Weights of a small GPT-style language model, trained from scratch on English Wikipedia.
Architecture: LayerNorm before each block, learned positions, no biases in attention or MLP, tied embeddings.
Training: a variant of Muon for these matrices, 6075 steps.
MLP neurons of a small language model. Each row is named by its layer, matrix (up: input weights; down: output weights) and neuron, and shows model dimensions 0-191. Each number is 500 + 25 x the weight over its row's rms, rounded and kept within 0 to 999. Numbers have three digits each.
After each neuron's rows, "fires before" lists the tokens most often just after its 100 highest values on Wikipedia text that the model never trained on.

L2.up254:488534479490509499512566471535550475498486512447500489493556511486530493509505513495480503548511509520490491497548498486480520549473494496508502511460471529491477515485455557492500519493477483438511503486530518518473441516516456481488499526502505521556539496539492485505497518494484481557506524523494512505467488515468473500464488480474469502521481493508488488511537502445517499514484474521459502542495468493454490484498487553484518482523498539499497491511455508485508462522508491486519525464499506508515556526505469486545533490501481501459491521495497509460466461473495495518
L2.down254:511485446499549495478525485497570476516550477464456518525502494535501508542496478535488489498506529492499545515528500481520538502506480464482564536513496532500498495461508512520448496506476542490502482492528505457454493536510482500472484497498501491552513495488544514487510493496472516519523500534500488520480515504497503520483512493471464516459491452472480504491546471473460524495499518481492519531528452504535505489455504495479465500527494537514512481532498493494440445501515502489477536520532517520462477506501467465523527469491514533484457520523501506473499488529545487526
fires before: "1", "2", "9", "3", "4", "7"

L3.up622:488484493517498520511481507476514503480506497480498491545535485499503472510495465508478541508520513453515493488457526559513525545473497484458466522534507529492532474536507503421491506511492521468529505506506505454549456558536506460505486503525504526503547530486488483493507464530515492477490474511493465506483452482492502523484509472493482497485530484500514551514527537534508462514504485469532514476504507473522496440468503524517509548478492476552496467531549490469497516461465515478464505536509519491490517491508499502533466508529482512456507492473516501502493472530496488487
L3.down622:496518473469496454490494478504501531466512552506471523560543508509535487463498492527481522514467556496528488494480472553566524520481532515503496530537502483477479493510492525452467484504491489466482507466461532491466457503510496476501488494465468495485446491474552483508525517504524519508534476433500502480515506509514499508486538531568537496515501471520483470497554498469493499490486495487480511513534497483553512499486537503478508516510512531505459466527546466475490509477461547475503470539522483511499482498492479468498513536485492509528499484490501458471479498530513515448
fires before: " |", "1", "2", "%"

L2.up645:491468538480500519506467480535549513526496504485535496462493549468463526483489525501463490507486486491532526484513466504491525496496516519485511477514489477476524523509480500479489492500533530511487534470508478511506497553456515464497480512505521485544496497489476514465496509495502491476524535461486547523474513531505493489489488529492503449520532486545549519533493472468529519487484462466548484482528517509526481476486521460478498523527499537509472478517483501554513489499482516484426584517493487502497492537505501487515532483487459501516490519501497533505464465477486479478
L2.down645:515485460508516457510487501572494483469505470517477521527488468497489502498479476489547497481518532545527476493512512455501560490569497539436520471514529549468503470485509485495513481490519501496538485507472497509481527513496464521489510520518493445501527492518518497494493483500530507464514541526487493520485516519499509498499526517498513493485485519490483503503545519482468524508462502493508474490503519505559557488505486501490512484519474510487484472472522486500547511490507496509461446514499475509492548510493499492466491461536522496480494491473501530496512546539477496482
fires before: "\n"

L2.up732:477436503523517488505569491452526465526532523499508501466482503482507453562480497494561503542445504474513500443499506521470557521467443514482520479490504540495489522505515496512468502480492490498488490510531499485523528471484392523498468521459452466526473560483497463520527510473492506493495485466511500507500484501479525500500509542529523494511496487511523464535442497486531517473502508490473508496491498498469491512516468512502520484526502493491499441530500504523541509529520486497515504478547514502469488544543481491467505492470510504470518516514495492516502536525501473488
L2.down732:486441493485489489473507529487484509513527516500505502516462524496503479523462541519498509543494510469495491474480479515466540557501401471534507475510521514509472492520532514498507448468513524492505554462493515488536517502468452505512517514513513488520500550481515513572488489471493475513523499506522512520529496474465501459508478509519500480459542483482492465529553486528496523491508542496518474506562515512521499523525525493450516468502484524511539448481498463518507486530521509499487470482525515463460494469512494513492523493483511501491475507511462486474508531519534446521
fires before: " "

L3.up823:524490472477491442487477481539473517505528492459519531491463511478502480499497498495524496520469515491527500475501504524479504478480488548504525485529522515509550508513471509483512536490463524502475485490486517508485485568486499493428494554500487492500529501470507466505463501503522478474471580508535488487513518526483507503465468538490537506558541492532524489540575484478533501518502521542474482469501513492499477519532481456499539526487492475474474492526503520492538485525515499522503538479473493515524514516490515512521482457477505512470462496527498485529513515472486495517
L3.down823:531526478497516520481494485514538514478456508498472503524485519462465500490534506488496475493500507536474547496484490530498521498531514516415531486503498537485490484444479513448487468491517489488484518506497514504514528472506516490489508525442501498493510509461517485485495472510471483521534492538496490526479502496537512557494545516499494499537511483496549483511515514501474519532506487524545479458501510460540524490511503469532458536538476467464510490472501524474506504507504538493514513525500465522498512497484531500504490513520495518517530507515547514500510515509482497427
fires before: "\n", "0", " \""

L3.up704:521509479561485534542514553500515478496511498506504528468501502490451495461500465470517509511504485494488499524498455488485481469505440516473510486563491506506471569492543495515517486534514493546524504485555515525486498508537514477470459537474539449475476521470524490486565462498484523536479491530484480465520494500534460534458523489519522503458484480508505538540530508528496510522490522513495519525512477510495509537508519490499517489508530520539530471521528478511451456524529484480507527465503513457511487483501543492521502485511483477471526466522543492452517523493501532483
L3.down704:515472486492498510509502476524508509442475517487513501566529514538543507498449522497506506521498479521461513487528484471482488525576504485510526485510487481502494511470484475527505515534492477475494516552470510471483507516495491495520528520501470464519487505499500519497483495488528535515504489519527515451511531475527454478526548463498464539512493522504483514489489481513497488506480471534548501517529451491451491511522466498478506487529503503537538496500471486485488492551503545483427500490521472487510573473500522515526512564526471478542479483498498498496504523521533475473
fires before: " |", ":", ";", " ", " mi", ","

L5.up393:522514520512546498512509469486519520499493504468461515525501509494512528473485555499479522501520518477455514469531512500558538505514515507486500547457498470478474489503465527508468501511482554481524477550497481429495477510499491531446549511508505521521464540551490478501499542524495495539530516525524462501476487510478461508476484485459486426478518478507543493551510468468497527491507505521493462499484487478474493479536500567469481485534495540533528478532477498485495502469499481464492524482514531505492475509523539481520519542489495504491504472519476504513499445474509531493
L5.down393:483478533482507472500475477473545524511506518480480467515551521515505473485459510525528468526512511498468512498447514437492507509524495517522503532463527485486519501506507487492497508484481513497499475497470474470508479513459487467480505499482503509509497498543517527460513527504512524483499483513505510514502538488556502511500523483539525538509510485554461508536503476452527517487507511541475512517478484481502490500523472484518503490478520509478535502477518463539464520513502508465463504506532556505546568519512485381500552463524498514517484494481510502494485443510513518513
fires before: "\n", "2", " The", " He", " \"", "."

L8.up805:466490542491501485483506507496497483570457462509513475488509518494511487471506528507482537511444487482473567506482553550492525507505502509526494525535520560503541459498516474496495520449470485522514518501480525465439502454528488458529512517491497576497513521552516509519465540519507483517488488518511549533479537457475483493525497531490497491489495517509492464497508507526527451512496485483479522473449517513488504509462462506501492497501504482503525455467501469508523469518500475496526492524482502515489510538523480462452457501537508479494463514490511515492471473527489515518
L8.down805:478471520485544496524504517520501514502543499501490518475532460500466562485480492506485540478474511530484445485515482481518475494513527551485469505502525499525503552491467508528492551524503500501478497519484500467475497523494490485533502517480473467498518499536438505489514542515498530530476470512554502471525485514467490529483474502513523505491519466498473492512494511452494526489540526490502495495537478456568509505476497503546511494513506482512516529456531491524484479523501483485538530460477457482507523516519536479488529490533525499446514478429482453470502525507495478530
fires before: "0", "7", "3", "4", "9", "6"

L3.up162:485490484481503501477499513490481531513496504515518497541498495502489466518483483462515463462517506473473506447525500487500505504471490526452494531517470533526491527515474522523522510552521533531465504501547521505486499475493503523492503520556512499491476463502513488535561507507571501506510503494479472515529552494512511465452454545512512486475515478496531513513500517498505478493492601467455508560502476523496523484517514494475471490500511499508512502495506552474546517473497475447526486480474458499534468498486482490492525444516534513462442423506506454510504495478539501529
L3.down162:484526465514537481493496552469504496518527523541481499500444524490520552493516489543547537485505520507487525491495489463495509476482554538473541503465484519490472483545478524466544513505479496487528507493490483465509506519491474518535551535452498498477498498489494474496497532544527540491509470519476500494536496478502518467447518528483496506498532496476482488549474470500551503530476541498524451500507482520498470529509506461489480516523526473522462509533489524494525510482475461548544504547507507484491477445497529453500537505488505468491515515490497490477519487498508483484
fires before: "\n", "-"

L2.up139:495499535475510487502503537492530480491535488536504495506504534516505507480502537489494532536497539509474483502481509542531506485483487484543488490487487542500488484460515458530495494470483477514518477491499483460485494547523511520485508506534485525483497513494521499515525512487457539524468507515483511512504480523514482523501450481506454478512502517512474492468491502499508469488452457544532532479524504444505496508492475496508443483478521470563502498507514518484450482513513506493480482533481512549541518495575506480464503487483526507482494519530474546525475510512460517481
L2.down139:507513522535511468472495498528499488527464535482504478512544502488468523513511484481489524529545487514519488483446482504504509513550520505481490491507513492486432517516499509473505461539510465466448579466511516514482463476456516544506519479525488483501477514493538505500480516475506481522501470485525516536502487525495502463536491492488543496498522504483470491505479497507465448483475526486481526506557542543488504536532541479489503483524526475490479495487554509501583472496500475541510530525477473498519514475474491486547441490536520496515523512469500495495530475499485459491
fires before: " |", " of", " ", " ("

L2.up276:465496509540507520492496480515511547470480480521524506509514520509464508455503485467521544509438529450531508462501470471507570505517499552481547511472487495506449541525513505510470507466509491518452505530467469514519514514499494484505489517466517472554502503499524464520501496493540517469500514485485503487515523526503478463493521545524536497473489454466505451516466486472466498490488529542462460530587493495525487496511509530510510547477528521488546509499506535518496449514483505518512512546471486488528490504482471486484516487492519511484496507488480513508495473490494515538
L2.down276:504499493479481503467471498485533496477509532469509530545505458485495561568457494469518505506478530506469476512493515473501519512472480504503467555479441525481468478529543510511548497470555510467504528479490488496492482468495488518481515501464484509530504461532496508486472508484515530493510529522469466523548525483539539493502550530484485502511539479454519519484515466486482521554533488481514489464536515457525485478526532539488493502529502522484505487522469524504500513491517483505502457509491497542466476502483448422498484510534510502500490497518500535498460526489482529493
fires before: "\n", "bi"

L7.up66:485534510482501496491485517479543508480456515503510542492500493545479504531528506477504504467559477481554518522495484480495505466546496531477514551489455453484507489541476524530486509469518480509483534480508472513513467481492456512471491490523477492468537485526484509458551506473456485520450505503475521503483497479492500532533553522486488492526511533477498518477486543511503497486534469544507509456522496511454482521505514504496499500473520511494522579502465526542475503484465459484543500508474492483505515510471459519556474508521450510503473527472499505509506513524523517486
L7.down66:514532461549465519536530529504455518472504533492485516500517480478453511484477565483449514485533503485481517522529480516494523524497522527473493496476467491517460465497528536506429530535489523512527511533519484471525479518495544494543526524510472480469476512493501532521472469514513479484533490465532484483503564514529471463503504495484513499475509529549514494511525516509520497485495495518486489511518489475507509550489441507472524493523464488506510494481514497466540454495493434501457517519490562518520503503517496498487525492484535460518435498501519506490476504432473514483
fires before: "9", "6", "4", "7", "3", "8"

L7.up811:523501506471463498490509500485510520460505517463494506473479527511507517513517507510488547489469537424514489502493536503489494535498549500470490459503522539482485484524508496558477469490559506531583515494511478473502519469533530515469496468532504554496470461538509487486468525463529481516471497531517497467478505500503503511516489554466507516504474532539568527516473546496466487488485502519514500513504506464515500474530468498503490485486502547521474517525512517480491541492536517470478522524466495505491477492482491566482485509460479505471500473502509477493504489512505524497
L7.down811:485491503484479496506504485471502478534434480510493482466509481480510533474459494514545499488517464477475458468497497483512500501535531492516490502509473528481497543469507525452489456497499446491517516550524509501475531487548519525486513530501509501520507441483513472512501503494503552544510488473514515467536473502499484474522517480490516467492483501508478482505536497495486468501518464480514520471509477542493510492498483534537518498485482463505569482503476492492511508490532539470598456502517548476475489469474486507509507523483506503489491503538509503465521493539504512497
fires before: "2", "1", "0", "9"

L2.up942:494521477505453505495506530493521492470440552498495555507490490476484463543544446511500502483492514538478503473464489488497502499465489498531476477486479463514532520515476457490524493509463481516476521462473523496518507548509541505502473487529462495508508463521521477505497473480501471493521488487528495547491509489461461475488535513554528495540528491518512485520500508493510505475522491541509454501551502521442485494528507495525525498499525539487523505511466508473550487473573471513471486512503499502533514508513491474483483505496515524470557490500493469501488510509493488490
L2.down942:447482509516488472479480489510479504471510539476458546517461507527492474525507549483527450463480499498465492495488497452482502501466499543448515486475531532495521481499478494499504498490469507528490506463515500563489494472496512522503462458530525489531533456512461500515485434525513508507528492498532490514485526518508506488470509535505534513497511474501509494531556482469507524447569522505543479506514447493510482511529518466491480477518518482456500510508490520513533508510518474518479506539485482472520477487466479518480521490536515508529515517527529467482467513495541473487
fires before: "\n", "---|---|---|---|"

L2.up364:490518484504490507525478513485484536513501491467494478496471515489494502465475502484493546464505462483478486485502517484459472553480503521495443484464491502516486513461524487495453522528535493511510487507509537525490481488515532473476478466480519520459505521490487470508455570551509495509486495533538476480511512505480484531463518527529502539512524498481535442522512500490530529529495499428530455524471532531507501528491512511549468423513511488547515506520482526464463486505444509504522504466519477505478521507519493482506561542515522487503532488504516524520481515483494511524
L2.down364:480469504483538530488502510494466526495506586496503481500499508538453518479505469487482526474522512456514505495509501498493473508503500482526525529480470523498477488514511470514536520489486512500471530498494512502483500518505518494504527475447463528434468522501518499484527558515495530518512479490510496433515517463468472511492490550517511507518563468504497479492534516511519478504549479499535512503484506511461475512491481486525446512490497488524480477489492561483504478489501479522473477511519418500508467480491491496497504527458527486497508458533479500541464524467529502504
fires before: "|", "-", "\n"

L2.up2:445500525512475496566541496507493546467482518492495486461467502494499498494515482492524473481479484510503518574492519502457466497512501519525508497478493513515473523513455503468527502505458489560499526498491514483473511504498505476519506562490512486481472542446507487486488502500489501514518496539552488540506478536492473484480528497572511516525497545470503522511487483504531514466494497529492477461511464525515483481466465473534506455491476471552487516546494531459547479508484506496477427452505504507507512501505517490496506502510484493476484513484512474511481494499525487513
L2.down2:501549471487464461550498481508462510502484520486513491469489475502500450536531548488518499473477487499527515490470467543482507516528525531494550559424482466505518467504535485493546530526480499520446483471490473507482525478498446465520458547534507501492503516481501464508500512534443493460505481511500536501466473503534525470478523496505492489492499495496535483461508484474507509524540503488514470531493485543500502549476490497504493443460492512529485509468498518479521519516472499488494499518479516512515508478484493536468518467471529498498523486511484554477485533503531481450
fires before: "-", "\n", "|", "="

L3.up186:479518511537471428495506448512497498494492489481519507476505487505456537529487564480465488507474458472492507484494475496526483481482466515521519460539479474519455529502527508519483539478493492537501507518518458480486525493493485451483516492505517471505542558475463534489523489502535456505479487523449455490466495534518507554481471556488490507476525537517518469478498469510530481492483481508518555540524562456500494528500468444496462496528524462502527454471520473530488484482480480475523518509483486540529484496470492521526510485542488505487493523528488507496501500506471526498
L3.down186:518520456543478511488497489461494481516520521455481465512510483522475560515429533466462525536452489499505499479496470510554497532489484495497492494489448503479484492507530520474510489516473490484545498513504481485548520474504483485539529529494531470503540523507479549516464538486513503512513515484450473488500498512478508517519512506519495514482487528473532520545500483497441504517520487514492534515524552521503507467547541479491438502497509543521490510461482508469471528500516510513449510472505520453491450485501511521503504533512515521520502539566509503479488497522503507511
fires before: " ", " |", "s"

L3.up116:527542532447467487478493484499511536506493482496476510506517502483485477503463559509437497509524503506534501450497471488496532542486469521536495497487499515507495491487552518545505492487478487499470490502525483532522504475529489495477522470531520524473486539470541489469503485520467491506521484552486501535482517534500492530526478486522466493521489526495473477503524489540469461602452511473515513531506514514499446492473461506483508470536504502528489476458542471512494447474489512495475504511509513515502490483511518491490525543468508475475506495535492521496500492501516544495
L3.down116:483533474574535523507526491554507488503505509502456498519495513513527498513446486484536491470503490515519510519513490556532522528515477512518494501505553500478512501508489534493509516523480517507484542453497478533502493476486432482471465494552506487489496489506475524517479533495501523486514502507500504507538514553485515508527478522521488509493506473474513426494466518500472488481530498472503480552540499518477473461486487491509525494488498524480489475460535533512487472493464513486500535489500549522475480501467562540532490509468554526522450492484521485506503497530510538510
fires before: " |", ":", " zone", " Gra"

L3.up102:510510482504556523476499488487523474552524503524538508504490514456510522535462507521503493508502515502457502521460466476518522501489486474515465513479498478538485471481512508494454521443504506553543453473526489469510491525500501489491511477510501485521500489528541499488537482507508468505502529496505477483507500547439478536507514454440495525456477478464535536504502484540504495497522479505492532502493517469514502505481468544549471471532510498473520488503535495559499474526511553448471467473456513511472506550536538461539501497503511514483452466513496506513492483540485497504
L3.down102:525469506496550531528484534530513519538455518465519472477531447568484531504491541516473484494497517508487508491505482507517511508499481479505491513462497472477490480521529504514487453491492494497534509475522493499522513494500493494539500490477513489494504517528523498505535526493504496462557519459488529497479495545451487506518520484464517495430530531492458520501490494504495492496501496511473517495511420493483492459517489479490463522468428530476489508493513514554513532487510459483505497492495481496476506490524509477508546459509518526450490461509508507457531451529491507533
fires before: " ", " |", " Succeed"

L3.up701:477513499490548532505505471503509487561483502458461491517499498505534541554463514465508469493464514487491493476531474510494511477455470503545490504493484480468508491519501539512475521473519519521574466497498499482509515487496473504467491516461457476529417464495506512501569481508562489517487542501465500470480487532473486530459559539453486498488501490444526475508468474530492472503493472494466514517499514529490526482507460491495488464516502537489518485498515473511491475536495523467504502483510495503513460538517518510493557488475467531471441515518499527471504486531512493503
L3.down701:512505486493497528443483509484504505529479507492508471464532456535452512489472512472487460466501508488500515492482455507536502505501483500512516556518553475509481480492521493458481485519514489501516449483528492515521511476467523477507487490500539461512499485520539495473495497485505515514490477534506502486529490490453517487513484519471545510461510537509514518514528539488459483520525499497509521526512463469482503498526475507486480520485422490516541426490540515520489518518512519522519516515483512540464495448519510492470435480559515518497491477531476483490534498462523483492
fires before: " ", " The"

L3.up766:506460510491507462496506476484515474507510537505539498459508540499482494494510515493468485479518475522452498505540468520493491523481466513444514488480462491518497483495517473497513551506520506522535540490499537466511514497513482473484509515494505510495503508494497506505488479499471496508490513453498505474507434487473511526526516523529509485490523473495509456487538500513490487490500476510536473508514497477526482489525454474542514498497490503532455491544489493508504470549488564453556509483438506531480520524569489502508482492493490524475506480538546495507509539492513518479
L3.down766:497474464485450516563546491520520490484533488473539506529502498522514568538509519496505529513522489489485518516533499504533528492488467522535508489521503509536480548486476511554542530494515458437492475498495479441508500497492479436545466531556452511506467548476512450487522504493476531500534508506499483477448504497490519501484487478518496521501477479501513500521520486512487478494514508514509535480483542489498519511522468481505508485512485524515517501476448541552463494498479519486485480467504511495486482496519454518508484482494520545506496474539458451470486487490449510518
fires before: " ", "2", "1"

L2.up358:495520479525525519465467486519487491519537499566504509515516496457495499498516518482501515506507481487492538529489538499513510488516504449523509496510521494501469522467506524480475502504508464499443488554491471538502472464500480485442472478497509465551539482501449526477532492473468476486497499473495489529548504540502497504491493494504502483505496493467508500518470495495463499524489515480535443526492484516479473516440495489510512507468492518504567466586516463535474475473496487479487519498500536524491486475474546522534486492483523514480542473506478501516514498511533452536
L2.down358:507483527537548524491500524504488511504505489530527507496538524489500509492552556529499480524508514501526539523480507529498478473484492451511490480414475500556456497550494529496534516496499445474492525512484498482499453499495479526469510475506467503518544503554520471519524463494501491449523502468453496460505507501536499525536520492448539502470549477469471509500506474475489509460491498458491510494547511488484509478476536470532494495491554488487496518543510494510480510505533518469517493504490509504525491511489526581508444524443522494495502493521521510458490498489505422512
fires before: " |", "'", "ac", " Championships", "/", " "

L8.up1022:466471526509500504506533465479492509503507512470493498537542494517471502485436466498528483545502457464525456503460496485510502489498532466483512506500515477522506522469457469508512488508527547484538516498494475544435502482481512505498474499503497537487508462451542497512464484512537475502485521541478523497479515509537488504477525502455515480510529472501494565497472534552514435512505494454467467491480487475502474541499494513519487459463503527495487474484524516511454542493487499499476477535504485489497513496523494501517516448510504484495481472493551521496456502555539502479
L8.down1022:525507492479536508481507490517476483516514500533524510489512541449508465527503528473531536486486516446487514483494489485479499487538505523498502494527524508524503555516491478504488575505465482540524530485515483500509516502513495534526468491493480447511476461498484495530492516491550528542524457511480492488479489469460523505496533474489490525446491514492515463467524443468530543494512541517499516480506497531436486537539487482487534502481495466486517525527468539494521548512479497455543504556493505486453478508486550511476490517473512534496484466519458481513493471472507503506
fires before: "2", "1", "0", " of", "5"

L8.up82:477484551475500495482510482518524498498462505481552490512505501509485487511507494559477551497502491513466507470494522495538508505543473526460477498490489500502513502486508453487525491474514534474516452501518529465487463483436468536524533513443539506509542496482492494513486518520480475516519507448472498463465514509470525476455484533470504504497459489529496472489488490495475453555511494515490466541470455500494575529518485536479508526514479495484508513532543482464487495483508529489480475494462536515522511505497527592480524508510510460504463460477486467429478487508503487495
L8.down82:504543489516462488511483501496487477546465508515479529499527554589483493513533486486467510494482490498555539487483490562492467504498471500486538543481549464511479451497511499530500487495468498554496491484521495558463492463462518493517528527490507546544515455488472471482516487478501433501543518491518519489522496496550503451491480517485507517501476522509526475517532506491521468524540492546478490533524497500498501503515529472538485480492472503483467443485502520523517492506484511475491446550522524495460495506524451469496466456511488515464521520502488481498480504487492542497
fires before: ".", ",", " and", "\n", " to"

L8.up770:487471502511510462501487530486493498474512535488506529504438484528561496516541473511507536509501519488499503499517492544472483472475442514486489510515507467510554494504527506498525532511521552488461526477529522437486510502508484455460526518497456459548500527498506528540541541559547496514499460539493490501475501470505482521529478449505455522516508461470529534495499465503521490522471506460541479492529531483476497529522491539496518502513512499464534531505499458471478521503483499490486546448490488528517458481525519522523479508544496505495473536454533520454482487482517487481
L8.down770:482469488504487491459474508524511496525489509459489521496513492523534495495488486506535523513524519462520499481507488547509503457524472511490500531508485505460560515489470490500504510520510525483528509501527458468534470531529476465490509540513492480502512536523496508497510492504511461528511497552514522510473540456492505529514491484490436467453503495473512511507524510481519464503505514507510519507501502468491532517506498515496521533471532483479502475507475484443486519531453523488472538489513493523532491509542489484490487490539467521472484552488527530439525481496527484442
fires before: " ", "2", "1", "3", "6"

L8.up804:465530487516535489508505482480506467479465469503477544507503495499529536518555520434495466500498529469493480461487466503498506456501515509480446527477496496496516455508494501520520497449535524498542455503469504518471502514571469486492451491533506453487514519471476513487520513545482474456481502469521479506417504533468518532505499558478492521493505559490521500474527499561478489498487475472485518516511524497496506507476487450490491468545528534468536542494508478502498496546508538491524497525522471485509516502535523518497511459512438510501484485487442512509485489570500496501
L8.down804:509507487473500489511479487519528499475468514530546493483485469483481488482514517531483523545505466485522453520452489497491477491495504453483490524524540514505497490502458497469505498491477447511510486522520545469496530512553499499474493494507511495514479501493584494527473482462462520569492524516505460498505531507527529460463526531481532544492502502527516516520505482540541524546512458495482508448470491535455516478544498543496514516471496508476435502514493499509523521509498526504469490529505449506479545499495472486473504501481506512512474529496499488495513472523518490507
fires before: " ", " |", ";", "m"

L3.up910:527461520485488506469490507553502478482558501511442498562491510519499495534444482491498461538511504491526528497498493501563530474515521498493484475515529502474503514484461568526496508499515477489486520548515484491502534523509469517500483506536475440528507472505553508512488506519527528504471485491452572455520529514532481462493495526449516459509533463503481504480574525453535492515463499485508495496522489542509515473533477483458537521548538502471483486487520484560500502500462503469484520504479538491508480488505488486530487516496520507505499493486484527492492513508510537502
L3.down910:549514423522522551497505476498504475515503492482504493529568497487485499516504535528505483507505512511523507466535497499493515511517464472538526460522459439518485469496504505471512509510524462481481499497507528517473492472496485523519497509476479483506470519501498489533508488478520509492488490472451471509519519534515532493531504504493527563464489469520526515541463548493536526489487533500494517502458470475488509542469534490472489503513515486502472495516490519482527503514515531490522487545482500490478518520474512454457547500484493535512523507498464505477483494469517489459
fires before: "1", "2", ";", "3"

L3.up641:513513503498551493508479493496525496498496504522474523519465523456465490485472462463480516498502537436518456497522544469482513499495475507477477468507469497507492498492513491508491508485532460511520499515531522473513468479515459494494492537528472552468464502484526504449472478531468474491491544497464490510527470497482483490547477484545502558516509501525514487529458508473467509553479525481496481494528537471479479518541529477504501521473529525498490515510535485533526480500526498503493508494548493509526479465515487475474512507544555467505506478521511501503493539525545528546
L3.down641:495519476478516506468452502509518535502509546528495463483496464503533507469487506521475471520541516473473458495501518504483470518503499479473492503533498491546508505510438509494505496506464460521492489493511506472471503495493541522504483525457496495502499510484510472498469492484468539503576500479523502459503514500485483495523475530518483522521511483491524453496483486529494477518494533506536504510504486472502489484476542480453482526503490504574484488517477519528527475459514532508532503507528450501516514461466517473439519496504516474482486513565497542509474514448523456508
fires before: "|", ")"

L2.up708:528520468502520500471517493479490498536549400483472488535523503480534519527504522512560491484469492493519482534497501450498467516546504507521480454478493466497462526422552479527480521484498511489476478497497514529481468491519502482505519487493483472499517514527516475507514497474482514472454526526465500490513472490504460519498477480504507493526503526484487447528502529510495470520499506464549489482480462537515488494483491547479519548539509541503504481469515530528524489466526437510509521521507513459496528477521514504490512518474474531454516475540486493457529522495500528496
L2.down708:484471496493519531502522475476526495503489493440451521546516493466538511466535505530491478528480468489513472536517505522463511536532501495496522475484495507467472483484532496492503513486475510481518501523541514538496477486485459499498530529549534521493499491508495503481500569526513512495479461465504500445499491545546472489471485468522508486498485535527508474504501492560455492481469456463496484489478466533506476520469486517516493543462474531498465487459481582520475543506503517502531529515517514490472499501467513490483540506500453534468532535486501509529486509459522474566
fires before: " |", ":", " is", " was"

L8.up432:509480485491527476487517540508529524527458478499520465508459490489474486484505511543491536477522507514476519517468479543467555520529512495501471512500561498531518460474515494525452499486452524500514499456517510485483520455499478522512552521520529531530460515483511499497446513496473521503459444500536461532495529537507461515471543500514497528502460520461529494492497493527482500495505517529522481474490519487494492533484500510505517494504517494526517514473494457503502464451480510500521445482462471520513501505562504500483482545491454492493460500465517537498458489514503494496
L8.down432:527468503488492454529445488505555527484498515468521534504470521514484477516513505492485541514480530523499503524505470539548500507477528552455480482505460502489555496532505480550484540485532501479455518509560483509493489512521472482478538524480464520462513527513469475497500521507458518502506457495485505496500535496526481503519510507499512482504481468502554468462516510513509473537530499519498513432518507481505510536522485504448518498443520508501522509510499507476517479496483528503495518506514492499497467501498504530502464536526463534471523502474535483446491535522497460499
fires before: "1", "2", "0", "9", "8", " century"

L3.up455:489495479493489484463484497498518499489450543514460531521458489567496471468484460475527501505491544480481508480456518492518501519533540512476536486496472504469531477515500544496458503548513494501484498529490499504511522560485479460493506542510497504546489471495491520509500497557508482511514532522506492477513541501520501494470517534490509504459501475465543507502534543442475458488556523495495520511497497464529491515497478490496469492515499494494487503516493447483499538490525512496477507490500485509477525540498494523481493468495552538490514474504502484488504528521510480493
L3.down455:505529503483479515471530511494504462504494514471493511503465493523480514508486470458503451513525516494493522507490471525500529537504479520452514532482517496526535480487506504541508457488523489478521510469490528537491484498557489500524526488473494487499480489492537494497498514481537493475485497507484502494513490537507519498500519547503480530516541473463514475504493494516523480494521501479553510536497500558477484493507542449503478512502536489463498509454467512453569501533460465528490450494513494547524492478472441403463519499518509484514496510486522523525480514522496510467
fires before: "\n"

L3.up779:475511498537484492492523518522464513502564459466459527487501488525466487477519476481507506501506506472496550496512537505508508497482510494501483455513515445486475539504522475521524503548499530495463520545549455502523493550532489507464493519521510508495488473478516491516506483481483462541500492491503491517539499526515505505517480565568543519494533477515497518573469450498514491488498489523488486492508475524505471483558515487458475491505490463497509496534507512468476495546512499522511543502457502525474531536514504514502498533510537523492554482471483499485510524459463501489
L3.down779:524508543522464528515532486510513513517478513499447466516522488487429495485494544501515511521484476464488479503475502510542492490515515510488491485481481537491500462475491486483451510464501535507496509525526518470511505494482497509523508508497521508498512511481493536537501490493480474509465526442503503496479461541533497459513511538542486506499479542502484446476533472449474509457509473510502469445484481499522502414520524505506478492527481485518515508513508487502458462527517512531494464517484520477537526520506485532488538541500504579549544503506510509498517544510486501485
fires before: "\n", " |", " a", ":", " the"